Weights of a small GPT-style language model, trained from scratch on English Wikipedia.
Size: 4 heads of 64 (2 for keys and values), MLP 704 SwiGLU.
Training: a variant of Adam for these matrices, 10663 steps.
MLP neurons of a small language model. Each row is named by its layer, matrix (gate and up: input weights) and neuron, and shows model dimensions 32-223. Each number is 500 + 50 x the weight over its row's rms, rounded and kept within 0 to 999. Numbers have three digits each. A neuron's up and down rows have the sign that makes its largest values positive.
After each neuron's rows, "fires after" lists the tokens most often just before its 100 highest values on Wikipedia text that the model never trained on.

L2.gate631:507534577485557514514496480402491552566469435458501453580485472502503511514493398504446596504521507540547425474425489466491555540451426496467427531537580506573511448445545499540582479454442471596573476457497536541377589477518362470513602524473565552516548496461433522468477430487561434493491574604438446509552550492476567497523572447503424412530492439526578460439376512445521441557468584494565580450497453505456529529465506486390418512475378470527398533483468498453532427547543495481473474546499538534571534543483486469415419433463493522541492475487461454516428489401471562525
L2.up631:523546526567483384508590534425478478556468455544470505522505427487426498511509461520389456534476501474547509468469513566476562527465500515424488541453606525532526450474637587520504574549440462619490488496475461569499562555515417550545450499441554505469473482493451497431421482503531420460437684531475536522516547475467494463518439446508499469514472498415578395495468519495490392519545578628469465477452458564475500542471449518400538498521475430523468491446442485434572457540479495523493451508506478495488519531476429545377439415531561490423457513488518510589474427524552531585
fires after: " (", " \"", "/", "\"", "–", " un"

L8.gate563:487517491429560596588523486482509508523498455454549578489563579580506400566457496442413395532529460549524482477470521530495480462458557589455588540570567495458515448487421433465541541461510516559520436498454554514576520447549557460445578422594596503576413509473499513480551500539468514516436496420535536462446455549480586541521482541533451472484498528495453484516506568525559578575609532597507510447560511538504526504491506562432503450565491511542528448522399608452485430482494485522507563503490542486533514497563442507492523592442399455531554464475441567512521395453500466460
L8.up563:520527473487451558470558603420509533491501487543529465499536515483478470547484536560525473521437550461521439502574580549491443430557511469380499479485542517467453503507504474496478479487425482535532526489510560480606482548497493507458494545545518603447543459542448557461507469499600465510499514495518541556548507392502486444474528662484466510609462577589559510528496509566470540506491420481484506559534434573468459562546494421386505460495395460462443521530522562424476531484548566541447551583498509374522582571497607508484496553477454606615511672426520499484564554429523472513
fires after: "\n", " also"

L5.gate425:442523477577577405482529609507607503579473448433482401547542480538511519452585470544431494526488443522518471498508564585606517513426518537545501554581493548493586467417522481558525438538543576501566454384476541560540515439540466523490535618531470491480524549398484532543529367493572479449471477488475511409536564539474510514580468417561406475525570548481505624516507584528583587558443520536539511493514468578568536508532497473455438520566495425528560514486519523543512548537456553522520474553539519501526453546533450511445491478515478498495572527529479448543546508448517565488
L5.up425:536541603453525453472505434516443490461490481547472459580508532491559460472461551434539457485550486552522445494528415447484510451575474482522455483574490551532509522444524503486438507483454543593527431393486454447524604423501440376508549500531596429454446441466497553447458503570585496427507458490435449454541515544468508505443557514563435458478522554530602497473467468444533469605478501463551535502547562461545525486553504603503473433542565373504485441500509515606474451533539530533424472513430564586516473429472487510550384478453463468501502564522401401464484435505515429478
fires after: " (", " \"", " ", ".", "==P", ".."

L7.gate23:511497523525396502560548497515496482510469427506551451511536653527476500487470497538512469528486547566373520526451455580532495511558437544481585472517584533514501500543567502548523525520406415545458383378481527552411458408474419483414564518528504563426476498517422494484619507485487429497498533528483556461476573493505588497456476417515444474544602542455437478469512545477459472575534582496484561504476532560536534421529538439556560439504577434616460439579461562452472491561510464558546442422457590475533508481566523510528573521463469559491469489514374556499465449496482484463
L7.up23:448527655495479556418577398487553468570516504521338520568426586489386461505530553530472424487526552596489448478453482464492487459523492494498510458598484503548545487477515458515518469484460428470495505417467521506473496455515567476474491564498519516516562484455466598515572471576542535465460527523513449472478569489528481521549478519548441504525484561494500563481537531556477426423562406388570564571466484480480508501500394498462533545492545518529471534523507518519543521576508510497386484467393513504497448523471523501472499409554534539506545551548408480426541450527525557444
fires after: "\n", "m"

L5.gate76:442556487464582536531522434476485498507537569491430536593604558499512507487455436557514393494409531535600491540485410510453534459478457570525409462586448464490534515510563511462499528479525554533502449514513452546545476484535442501450499581634458546571529622499485572498628467517430481464466459469500520498533445544557546477448512411491424543513539548464549527512475548432485487658494557525551514514493401540596514445480496477501479503612521427550513456494519457506467426560546536378518487524525538477533496533434530512397485536524489530506515573430428462469459426421412425459
L5.up76:444569492667538533516509507510512494520486480480397520448496564417475498486495462552567465526522553516628538457448425504507519461497411453492474460487529424485488520490492520483431571500504555418549480420534529540571495515477496500494501479563577594452619507597449507457453490589404502580571512523502374547580483449411508521497621502525526583534505434532472531411479555440480513542548545394512475557572400526477458528404549449536550508533468476465479520504520467417451514448554500541470485513491512524494473600450521512521515427532515478512441568552432546449471503520507524461
fires after: "\n", " (", "|"

L7.gate93:537510531581569514486530537516591498413437500499447548527598566396500514392547485522428522498494510576522441548405463502466498502530491522494458496636508446538494526459451504571557406549561568453495523483513468522548554477603418478511541594600563534481540464520553485526510480498423447431524500494468491575492404525434584529464551561633515476505563475536575548453460494463554561502557509557551495522580515529471485549477460555506427420422493422527553507534517543533493521578572569559400475534477451580520535531528440503428513545452581538570380568404465447468510516369475464513
L7.up93:552521492529553323605509485432477540491504500496493461575457449409458487388531539485517521560494454461523457582514565515474516531508441506445506443422620521499564512538553513600551644548496514438456537428477375536501550534481481563498506562521583448428511554561469440541466495531453461544456502487428500462507497601407520474548455513531515525421542461469486570477574550455414498581536495598491436492483478557527535505514429574469464457467550569517505552462463420568481463539413504508559487468497472449571440531451565524453492489506485602599445500480370549566468427515520598509
fires after: " ", " S", " C", " (", "."

L9.gate673:501500590471385553476490491397595465420493541443470439465519502565455504461545399514482464492390558446443498509464494596511456566490485451439547477527514469461577450415516505531585470485535520577553547461439438510526455545455480492540571504508467539453473480485452545478540423382404520529489515490485554549479511481449522467501508443616480554574592470551487457446479485353503539440487482451551463468380510419505564546506465430449526455488559476535441488579525541564544544495534603557500490569512390416511441526498439535528382495425489408520454491446427503440469476418503450501
L9.up673:474510557491488488421495548483524500476458480380505520602387458488469482502439537529446405547550504533435464480489477584475528479563505468506534537478538565502506513549457448527444431475477435537536522351455420522509476552333467488384562430454490402553463441525488522513541515460506617508444523514479475548487552481505506527480418476447564443454565484514469511522559443517507457563561424384593504501448486514486502603509463506497536613484534497495510511522490561524478477449481405530541522467565543526501549487376611504478531479416474442512476434528516548527563505533563460410
fires after: " |", ";", "\n"

L5.gate414:542515462451473539512535551485626447515560445497495509549549546523543490492443467568436452521422463530459546509440510517515586538515575474477563519588503596447584531391476444578523524533468503501517485555492504547551485503535545565502606578601458535446419477423468497446509450498456487565482495524581495602500445448467551493529561463585516505531548467548615483410508595382476553473516589512528536470473477523446560462456438407460414427449564506586480567461606573449453447529502546532431524610477486457564555502507455531494500562534494407468457439555399521453478440474458526419
L5.up414:444416509443476508561444457485477514514413377573520607449505503523520496409556471496577574553488567475455549537500558475534452452533510578507451485508520493505445383506441507449507609556529519507485383614395531514636519513535517496529508498471438473577460474577502407562545547555507514450449488620482566498467544555498609594525602499480515477455517507499589518463400538399484492485517571566510532566551575491511430406501562420531581505499408503528509518441477538556527513557589544491579530478545563555540548480433490560495476492556568522545499494543585491561462490501482458481
fires after: " a", " the", " in", " A", " for"

L10.gate543:568548522545547379536522517426550489473486570490597533495513593516563539471474483469523499511560458525402424526448441490388513480454537511478478457556498603501534425509419427526470524469517496502461466515563530495470533451540486563534546528561517512521538502492559486511506401527485391492510495570512511618524466531479485577531551578490420540519570494539504493529514507437509447601510489561546422451407409535473542594530470505460485522534517590528476503398455553494475549477466560539479531510468475538454601509426539532462492633607454467507432503447420486514452531410417419424
L10.up543:482490479488503540427503525497553610465486458456419563515433543505499472540550515517441454456442472473445458563450332427455604503550538542563534510469593432591362450516470539512587473470518545483470527418592462431474430524516457464525466526548487471436464515526513535509491526516463516463529494594453556514471465471544555584523504515454440468488469521580540467556534475509442472458533476542551464576502485469541506471453485478568523602554488443680503475541503594471366476451533564430533453521522462491502449485485576474516447568441512533436505543492426463484594498491519485480
fires after: " |", "\n", " ", " 0", "-", " 2"

L5.gate370:555503520507466511496586562454625499514583486493562550572525511520486505476479500597418454546460500520500489512478489581487579496547566467514520509564533546405574541418545456530544515512470554572480564502547486514500506451466522531462584545542520505426413519401516532430495501485482542546451565541544485585481435419428573536544502482558505510532522496466574482474555594477419507553531560535532551471445470509413544507515437431430420439413542472558520527516525559485427443492497521578435491604448468463507541528512475554529520582460418412492483474512433482511535437424500550467
L5.up370:535542472539536472422576525494586485545556530463524482548548529528564518523419541548391442446493499550504497457500492521461556550531552406443546449517562572428571578462541441557487428410484499518497537459533485501424532512433561527416570563545532547433478463394528603436427483471531559542508560438513423531516460424474500506550425471552505505545545441474445517494556592539450515563510521451516502484433407534421578610451426510459414495490552548506486500519529589426426439476496448453393524525449466415502510450545469476492560575496406449475513489526438486468562454494528587494
fires after: "\n"

L8.gate359:490472534479422530450547533514490473481580488487516393491479438390432447431461459484445574482482537493551503545421493516451515471445590543512436519639439460466528455540463476480558505473526541454517533532504489530641495519520486549575550507491480376592517607527556473562460494624525461592424448577531554517499422482498535498422485557462552436543569458545490461489534615431464568576596523569554497504422491622498576528537563496475361449496506552479516530558488510515491558445491499537548508548535509508530483496550539545462564505486578410513423537542463473518469494616447421481
L8.up359:497460457525473568563608542455446645537469492461491527532563573486413430466493445506488538566409575472487464498569499539449457545609539481502541578588565581432456542502454518528525532431506410469513491611580574460565481517500460497378512573567465536479513466528471556460547432458612478583549527441530496490545481452499432509516461458509525405505507549571381453503481400433495592482480499526472519536525498523456540494590363501553497511551589500476512555499487469469506499513430504559534477441485490481519561453514433449478451527574536516557552576394471478465433544538506604570
fires after: " was", " U", " Released", " T", " ", " N"

L7.gate226:446562503564490534547468389485489451459453503465558443489470475515513474546573517536464540508413529542523476421591422575554455507480442504455522502484489483495550611492485489505491410584450499510559400587474484519544516502415422538491533515463482531486471475537479527510475461517456479530488541558510532465495458538453565440491504486537506453494534472452414467431577490482484668478566515555465477429554413630522458430502462531611423533470596525509572492444540484542507490577488514487509405487408612377541505524465559436476488536512475515501458470521446442501551499490425368454
L7.up226:485527535493453595520471468477564527532590564544499474506420546494472460540492423560502409572470484513392418451491503464520508590577623490449562384574501418551370503423454490496376524450520401513490483546596597527588451435569459566528580535483460497487480450445488463485525434646493515496529502502495466562509463491582502477493581577544537469458487535537502531442454514496556532419513511512603519464495483507486507508409529552577504459478641504515569470524575492398487516431484477555449559478497499560399541442511452457447515512495516548504519447479476580525467554507539450510
fires after: " A", "==E", " N", " a", " Sh", "ri"

L2.gate665:552556514515461519603551485544529556461508434524425422461500576492505449498484489561449496442511445575541471450427533447451427490555547511583477476609518536574498439475577478484495472518466559547527522490519512579469512539511399464586469457489424491604501497460507472480585549563468536508457421468479513434486455452512539441554539500429409451489506498509462522417429458478569486503496489580593500467426404464519498477570429462458437448422529486507530564532494467517413472443465599544495440541560467521431492546455493473501534487468554499490418492582438608558432542477474432426
L2.up665:489477528510458611445476531502508484542573530517488491552472461575415448498565479563439564607429492549528515610434512572516538518473529493587490487444439504556478534490498564548524519452449553558492556531485448541516510570532655504567492534437559503483480534432558564558575434428481467522425565509569532540633415547462579503503453488490504500477510486483454465455567538503462565554413504522486554445498557520474533397613459499497427434498556534484429455520550445432560483489523492520475431502464570433479485463510454497485577460603565425478521502418484514446502441482455437557
fires after: " was", " Released", " Label"

L10.gate74:458510488487523481445506489518604550431543512558446465557511505460521437495503559533463527428358527496475383488463551515548536462490473508499502459439570591507476516415407478512552500398459532538494536569519523540575564489488360429609496609553518528486534554530627467449519459469537517559485474465459521594525503497430445502484506498530444511539538478507474565544472562528494544432487517466523466414487511533515540558606415491422534523450482504511460478425445520501485484431481516436495558561421456402446577600497436511504426511597567459542527475447459494564469393542433465492
L10.up74:463443475457448517540470546504514492541433472479472352575524489500569562462590506485342525462440474593473437458536428551489490463477365463466469427548487457467557471482519560513406409440516487534503515498449504460307452527461450443547556543502429502516505527438608584490454515471481589488474399525450572502519544520529484424411485392485420489493499523408531484561537521515470505504538508479503525413530354474481550508591483469430475575550463522463515442480547512479477528472426494429491416634538498496523505526511586542544439503511516435551476430544469472452532479383477450453
fires after: "\n", " p", " to", " is"

L9.gate158:518472531495529465476567502459481451530514522511467513475630499490465495486422404468464525459518429576495461526486576497473516454459533539446561518587565523556542504383413433614543544522434486511460499439438504491462457505561484534531553474497531557432491534495506493531559481522416457520501502510476553543573456557408501488539564511535441443529530488504501574355559544423522509446507464539523474467441565546505534545496576524463514610438611509509426464549557510509460585545502534560519478414460506463543535451527521454494514483488467518563445425511494477418463453429354502510
L9.up158:451539449501466454464589403565463462572454395535450510535541531474455468457506375498501522489490449539444506526422543548428625414538482483527486448472482461522461532519556453472463524456422469488487440533423510430501506397519533379535432534468615574458591478473516501498521537514473510533441386564551436458462480559532422492520549526427554469487532511533459481478510488532484468528520512514511463558601582511558520589512439488518492501500479449519510435465569532569540467478533620458557509420424552534516560489426423535519466520538594481518436450493500603440438423467478457433
fires after: " B", " F", " H", " M", " V", " C"

L9.gate561:604524507505487539537557485452530477447563484504509554514441471557431501543479462515511466574454565464497487471526441450484478465471572553540461584662570469522534444476515533593482533474507519473519445503502536577578497562549497490519490481528451500502483471501451470523533365455422442429391512481415556442501501438517542530535492450529403554550493460539465491473442689550461532485564565562497557465532466515489567547496470511428472521479498548434500409570538616485547488569497548510496512595526562547526548578530518477556492537421424611501476403472575529542484478425431469595
L9.up561:538526506532548532513480487520549539497642583573482497572488541475479472533411393498594487503433485526517510490530474491446393518559546480457501563460512501578465570506443426495458513500535509484542578471498489548579451496476422498387443565593584550479432572464617568517509395564544489553394486422417409583509460460448460436450464488531512477628522516521424528478458525542507434475508430597579472595434462516564473467497496604504468527567461523507494421542483608484404418587525577424472476496453536455425580424430517514470433492526526514515511524377466522511507559507471486535
fires after: "\n", " a", " the", " (", " A"

L5.gate71:534557560467556438504584530472588506422507504434442602467404500503442470526514559564468501472457463482462467512433517500491601485525434516517550400467476462369535504479479491502478493585540532420480551435574533467625449576442498538521443556507349551616438450475446475441515523555475431489503503499557508439463481503448488428480581548553527562499474508538572538451435557394497572445565481489489466460516537517476561464467576463441603455520564509620568521560538566485525481473545486629494542518461521412501491519576499519441485468470529477540572464524530509542461472443457475600
L5.up71:650479487555507445536502610481507547498441469563470516482566485407590555456414442428509501493496463527545503493472539568528455573460482476429423406484515519541532520549410490443470520527554588596596554513475587540612521502469536544457553498463505526510465515491518460540427467487461496490477500491521474515581571512412384479449546509517495551532459512570653549546559518480472470442537396571446453524637554500538448523530586540404461456483462530458558544529470497469451481448489504479513639469462521450505489422507411459395575437400523441486475506467520468503475483408473512453
fires after: " D", " L", " Mar", "z", " Jul"

L7.gate571:488585513431423514545526528470497479507439479465454510587562526652449433501487420494509443484518504537444486497436573543533526562509454526566503414521588456445470554448466388559551553520504485508503372519478542573521391529554530536500484558585502566444464486513489473441471487565506435472507580452457451549420491529495501521527498493495494412537509467580505504492605471503476487418474367431603545445468433418509541511487479496521480536543481455527530524466551527404483481495490525520500510444462574430512535463492495586405469514491501517498385506440466575514479654444447530437
L7.up571:529421448585529465476500515430478413502493540523508546558550470434460461480553456416464442496443502528469496548469506559507568367531525547449487474465494476545527460544483459458494438490435514485551485627481452519472465494609495556490531414502472540503579548472498502514502558521517447423450492535446501493626413615514500496403484498461482588531455472487439509562530490422542479503503512506522497507527597577435527530501455501424476446578497414417489421589598521458486484480474506484480482492429488468571424531526541469391471547501437495556463503424462462578452528472493539534
fires after: " a", " the", " an", " F", " f", " A"

L5.gate320:571494469486512558546383568547476489455509504479455556468518490549432400468545453448499429452552454453468554601467527464522491520514560544424526479481571521534535505470504463488496503463411460514460552543521526513485438515496376512654522485542539468535561554530475468501528487547565471562499467559498533533426505582398557540500570459504508497463511529510509437435520415490612559487588470505557526489532483547564530455348502421514506494544417489501534428460501521530422438460457626538585562459405514457534550398523508607476530485509507418668476552537497493509477471387514416483
L5.up320:555536336526473479543407437527528480551515571460415547547429544538552525435419498439499603497605548428492527571445435498452531468493429521500527600403552527533490494549488451586556441388483578473466534517478487513431570571498440519473566402517497537571530518564500509423495521495456519481454519505512468420421536486649451438467491567448496511507456554515503478453497544516526522589464511508567545539487498537481531517476515549549602539545486427539465446589617508414444478446424547514501547557473475432434425440541471486595480495509492432450557507531513531470552527470481475455
fires after: " W", " Sh", " H", "h", " h", " Wh"

L5.gate206:528469562545399448505484441537525449619520367415473516529511526530357536455478499543448422476466528501480510496504535583557526428531455554414427595547529462458623456446476453514490583517514502467481497417459565384540549522455468521476579502558620475453557460436470458508524498439524489467487549430506499524459491545430609554495567511579469488481482516439514487500540490509478478503568510504539490546524481535502508458430493449509478458447507436602438524464547473429482455546497599514449485589543577563464478572481521520441515556518504498536393547446522491519485475447485396519
L5.up206:436475546609428488484600524531452610498570515446438500581476527431478515514497552531482365424479490565537507515512527467470483516472545504495507513493493506511537474425513494688435514511514484491561548542485501474470497500452441525448567500552598445517468542520417571466496488519485444437529600484539489460470519460548535543462540469520482518597472477459462434430499524485509477528513576514372549414518394541441430506518445476494542437550444464471417506408542574440478500530511466586411461580480547557482470495432574421456468509503540482506509520492509525506541396435478504493
fires after: "\n", " re"

L5.gate411:488500503529446506497524470537516530440426471406561477483490452515476366536551411574461589442503450462558519501398468550468502554513609518485566508422537449500529480348461543469640481505481484503510504592494473554426483402462487413455528542516466419456497503482514446443457471499482352523416444534496500459518372451450554538475494518480470347497502419442515466495501519467499556426486606445537551421561412408460485462484436476520493480505479552470536491524557511512550505598492534526540505528420531539486511436413496486486519474393541537531499479514513599536422507510472439453
L5.up411:582506471463423531493491374488445464508458534501442520429523378582489524513482511490505438436509568400643481549433459497549516475455501513504517428501488504455494479498469510566539413421396504595494464452553443547533486530427333470385471531530439490505489490610485491505554618425434492512555523528422598476545607508494482553512404435483498528464519439543531549400492449546490519484539530533555545340517574426502504485488498531543549534479503506458464575531485486434527590543491542433427534443514477502532527489404533421450527552494409507474437553549540551416550487472522446504
fires after: " was", " h", "az", "==E", " W"

L9.gate647:550487480518516483440444462393646490540563489599554487548461451584423483467595470448494532519483440469472500520547534506434560436372438503486497487485521547439471472484420523526546589437437535516552512561458445489493451369590542540557541512542555483455472526485528481533522449522535482473521411572524516421363480541478442462442520500559549506490580597619492467485553467470518511566485588493493487448467508558557519497596462473513517532567485446401497413497462527497424477491433485514550601533527504503563439561571444513531415525476574467464422450473492493490460521456425503504
L9.up647:488532604429523413433496577478455574433552553553495551526428545505415444515502546551552530480544566491440437463495587479443533473539502479547487475511546467604514540496393505481476535483536528446438449487532473445497481478547430433552600430540473391471449518595542475453448482478475480568559500456422477553519457502469475543424554508422583441537384395522452457553484531531454530488504440508577436509488510571572532589553522445377507492499549548506457465463494513582489482506431530503499454466452458517624433524514450601462504545562482568511490467388571488453443431494518488508
fires after: " 0", " 1", "–1", "–2", " |", "-"

L8.gate52:552510483499527500616508451514559478526564438491521440539524504569508493472418530581546421440546482529504429481546513544417443469587424552463517427584615519374591502542436392477454495569475556465474486499538558487522475535452530406520494478538523455501501462502527494552516503539533480497547525429552483564483541471471466520523612463488465423499529439496469630549581613396523533447465481484534471544478476493491558433530512435499513541460557482567456436523547435443505480518498582419497505463481558508563497476538535489507477463443437589500495618422439523477493491507354486453
L8.up52:477514466499468534518524409441501446583566545495444500490521522465475541471468460510507549528528454563560485522483501451480392461530499484474508565492490467475481485486442474529491450456623417393468452643431521555524447468525417495501464521624491495599411497488506517536515431487478469407540569541426479461481476507527477479502452584568570485463473478501472444509497541596532587427488577504480491642499471541531578517605539528500536498554440491574488435520598517483495484495471558507546553544484486510472555428399539556515476527453639462544461500563545500439490592456495481504
fires after: "\n", " A", " a", " C", " S"

L2.gate52:477578541373525472431487501546565538473454458480463483501524527490482438432517476524549519515469532472541469589442531558546500528496373494432492540608554561437435446476591496385484466473409472499523494434453495533547463483574559513461534610571564440487511510444462447451539499539557516454497586546530519516498486469454465483636556413459518449562515415486556598395470502505501398483523526539528485531472463529503491491567493522443521440495405529477445431444503514532567544549587427526521550457561454455591540546517497492399435477533483546498409545455471523548443481425518520542
L2.up52:534569513490572434511478445460589455483527462462301583535396507485563426483545527515553507492472527530568502512486493491499421496484542519455467400477604462564513467446454527521460413525518473549509584566420557491459410453547477514548456494489486525519462612582422496475475417514570475537553589482479481509512521419516468482527492533501453487521446460444524433487468477521473421493497558481519536488487380489501518538535459518530461529571551527520418550430347530446523582546482509536498426461511542520585428578483506529531532412448531486578440501454486601511453408527526429533
fires after: "\n", " (", " \"", "/", " un"

L9.gate201:582473460469458483528502568501539492588614435522490472468508424489460563538390535579512530589462534538551536482410479555465516505527556543561526497518492577472516465455471461555485466517487586521486498541552594488493458459489570483431465436494506537489464423468487505475543411510500527511486578426469471505584472513550454493440532465515534444526567484523592434488618578457466541523517501475574467546422489448534419481463485451537509492495558478571497470480546389454541471546463513511587447481472588404563519515503460644464507558507442481473501497567482440452443492554490488499
L9.up201:440448618537443490585544580566530434508500457495425481420519421477517454477528513480582516468487482468534494441500584644444541591468584506562553459449515471591456504419406496543388501592539512555449483583463541506476520535483448482432505484451508514496506512490430471539521410419495500529538494487481492470461457562510524466431468438492560547454463447575494421493540466498554426506522523419535496545556561530520582509570544478540522498461529371512539435494531460363429546634486475471504501572426539464529524486562430542473464507565565558469496565451458456427485482539471393455
fires after: " N", " the", " M"

L8.gate417:510476424557495550453437474465563492506568476393538529504482485524565466446507469487492460548408551517468454520484569543518437504571489532480523461519581581473444458397392436526486531530510633466492450430484454477539515443545496418601519513588529583472482436483572522462497442559524496370511438550436489515511429478571464525498593472587430513486480507486401453512513517407474511488596535467636530532543554486498553518485521528485488513409499508507422526599450447481493501456483556501492611529449508468483452524505489476422488542448516483500538381487426459466471453518406446474
L8.up417:420487473418525387516458577466558553458517536618477546499559484436521600486507489418487481448518497496526521517491401445538537415543487492445405466565533463570472550566475569456444523499521464549497553449464476456428532547449428402567485474435433543487515565545567437600465546463503563559485511553546444499492602522546542543505499465510511514525568571520444524464446531539550568527492536476544476492490514584525464517440484461550507476530544482468452482515475532496443528426574566499550510511464558633492464466507510530563443509469477464541541562586465493543506420383491553490
fires after: " |", " G", " F", " App", "|", " B"

L5.gate119:494446592441503638530580453419504490515446462469538459525476547488454438480533570562511558500512540476483480435603467525408532547509475510546597457527570451585567497465506404534453491507519492443477579533502457594521552591592489565478528501447435387593473473525449450445439411548475434523488493341515511549460554430455495548457540538496516446506440511436512465453390462468482494473572433500501425451558496453455469558523492496508471485501569500520535531505499572530494553530526563548509504573557529549407531477480585462581372538452527525468471458483554509503481515356483490474
L5.up119:570527522492547499510534483389569503481518526482529510480447418527380439546489534617484525464455486456556474517531476491429410451548499470495539523536575511447488503479520474454526466557439503438581533411516590557460500439483493502488560522510607644452507358556449568541522447437508477477541530561482444524518552399418464417513492453560555562505502480446464458384459533409510481519475455540502540553561581457509517590568507554464450370479526503421565473543502495584544504479613544515530447455394499398511521515446491470542550471428399473538490455471525513454536462584515548490
fires after: "A", "od", "U", "er", "ad"

L2.gate188:454496527521475433536486504450534519464535476499530504489514542646516473446529472489527491501428417519480453544469549398501433522511529467461415542525542525498527478499533426550571449539424490463528497440510541536535494488491463582523482597546482498460615557425402472418508527533508429472507497437445519503513511464500564501540589536596413462485444471560626569539530438392445511472625556619513529464413430570517524473566490470432532520578534532508509467443464515576432464419607533466454485508523479566538546487456501487451517512491556480549435498472501479391359489550475493540
L2.up188:547549555495532431546463453432486517452487412482531485557484525558582548412608505538468658597451521512516493518463507526527413467446439415489557499472413510447552435475553555599498501528473582474499403523484503458560571426491350501503463556553506461392484511544499525524574598451464483463504477515533464467602581502405577576550469547501481439567503408415541484394500589505433476508478486600519520546506500499469535471541371514486519465423532537553481442559467434510510590535486581499360436482507494521556540532568535462527500475519446527489510463505432522514466475502468569492
fires after: "\n", " \"", " (", "/", "\""

L2.gate349:471532576458574499425438488516507503521505447450454539547477569503481417475501561588422579480556572575504467551437465543555474576540376573471568532487557446483506484409478484460569403494490575537553456500509469512574637490535493547468496549521455453510454522442506516498437440507511512468467464396503544460501564482467451558452501402462418485490440573499576528492530540528428460515554520496526505498473495513449555477545456385491461480522499503580537470399500548484489524521501522456492451510507523535565485496481497534540467462457494443511473458523482528547512407422511449475
L2.up349:522547536467480476453457548329529438501446385519504493556573504485510571481500441425455512528536534521478488459507414485493462464528529478469462458500524529450545495494513472504500634519528527503521542483442543462477528431551474535510578556641428462492518515477441532556460558459567452460446510586511493497464536489510448525478500457575435505464521495407489523401480477538547529508469557486564477505491411542395481551573543457382530437454481497545538587458516508422463509467518532550414512504464584560503581603418513567501465484525533577571484476512514493574502506525500492489
fires after: "\n"

L5.gate350:518477562529473537497418540471512519505452548525485480486534501478467465450445433452488556449477505480460487505570408483571509412477451541523486556447472476490522466492453458491597550452538548474484467550448508505524459501525510427477478498522494512514459493403512476494439435467376420534545510449521528508418495550466503423529463483542524489473389544549456431486514493484543636555569462484518562458459499520542556530475511559495542538469487511467529516533556554524356559592579499435552474478462607396569453524394443528515494548453567368538452491558460403461460513542442458476
L5.up350:562479456509524478499515473628508462496448540486535573546496574461478462486461524454485493522524516465462500452527539495434453614499534507432543553526559475505560508516449574459591497541479444497515511529557564464408537600433469378462421448492523526428497425462458446534548490482500472434560470402492452458445513497522425404602494415460541450542489446539511516471424468517539482500442474536488504485513493515563555447514657494482455533498471439363540488446571504531512573591512513366489493477573479447468481448522504459534484526454557538500426344428413502458511453431486497415
fires after: " B", " b", " p", " m", "u", "B"

L5.gate274:564451453553521547486486470464531591427526485546521528523522457482522424534462476526483521455580500511497526448515466539469538525455414523505592482502514504441531424502416472461556557646495534578533502509499523466476446474450489523602559545547556420468462474499501468503441585565459488573521510421491474471556501522500552521633516433495539524477554417436491451464542516432413541641556518491490544465498475689441483557511567509495455535555477487435518576472551463538420549436482454411495581545448548558633545521555508523396543484554465462448506422432494630581495484477496554573
L5.up274:472493484520539518504503540566475544486463529480464474484489481564408499488458482532535574625422616420485469524400516525458415411517376513478511549475503487485476372537491419401518477486579514517502440507496497465522448525585549477427551472545622468559489487543467531564446524556499568446480523542569492497456491400541494557569411469557518541509490451508534449472541495495507533552465521498580633465456584537520395515475551549463499483445488468467572550614445544473516479437469514533486495439604416574549498422487464463501470446456545456563494490425422488505462578448501501393
fires after: " pro", " Pro", "ur", " ob", " c"

L2.gate370:496523523438499489524581514493519473396457496506527488442581448478477458517465488530480525480464492551566514522464525554479476506520535491541497550534447440492488489432543482537532457522486599502554413469532542641513484436435424534572489556490467562417536495493579452504507514457432523568430432538555616522560499482392551487538516466522477567522499416490442445388468464458536621500485489586486417479486497494533557420419485467417459352487457499476437435457491455474439458454560511494497448470439546526564531461557520470493587538512416549509386511519451552446503465471503398468
L2.up370:463448532469531411510475517552553426413502519551494491490512509477495498497525436413496437407432523585537499524460598568465433485493563502514537551600458449531438412451499534483500568603403592552556571550538460557502479507529401486473503625461432548471544470516528514467483447499460486578420415522563559503538495480416549470472495502449560523544505504530462575432455360500553510517557510537500444498452576498454544427418585487458472491459519563500475411497529461475500569458562517429509511434534494570530492505614548489463487541491441481513376506510535507457553449499489448498
fires after: "\n", " educ", " Vol", "″N"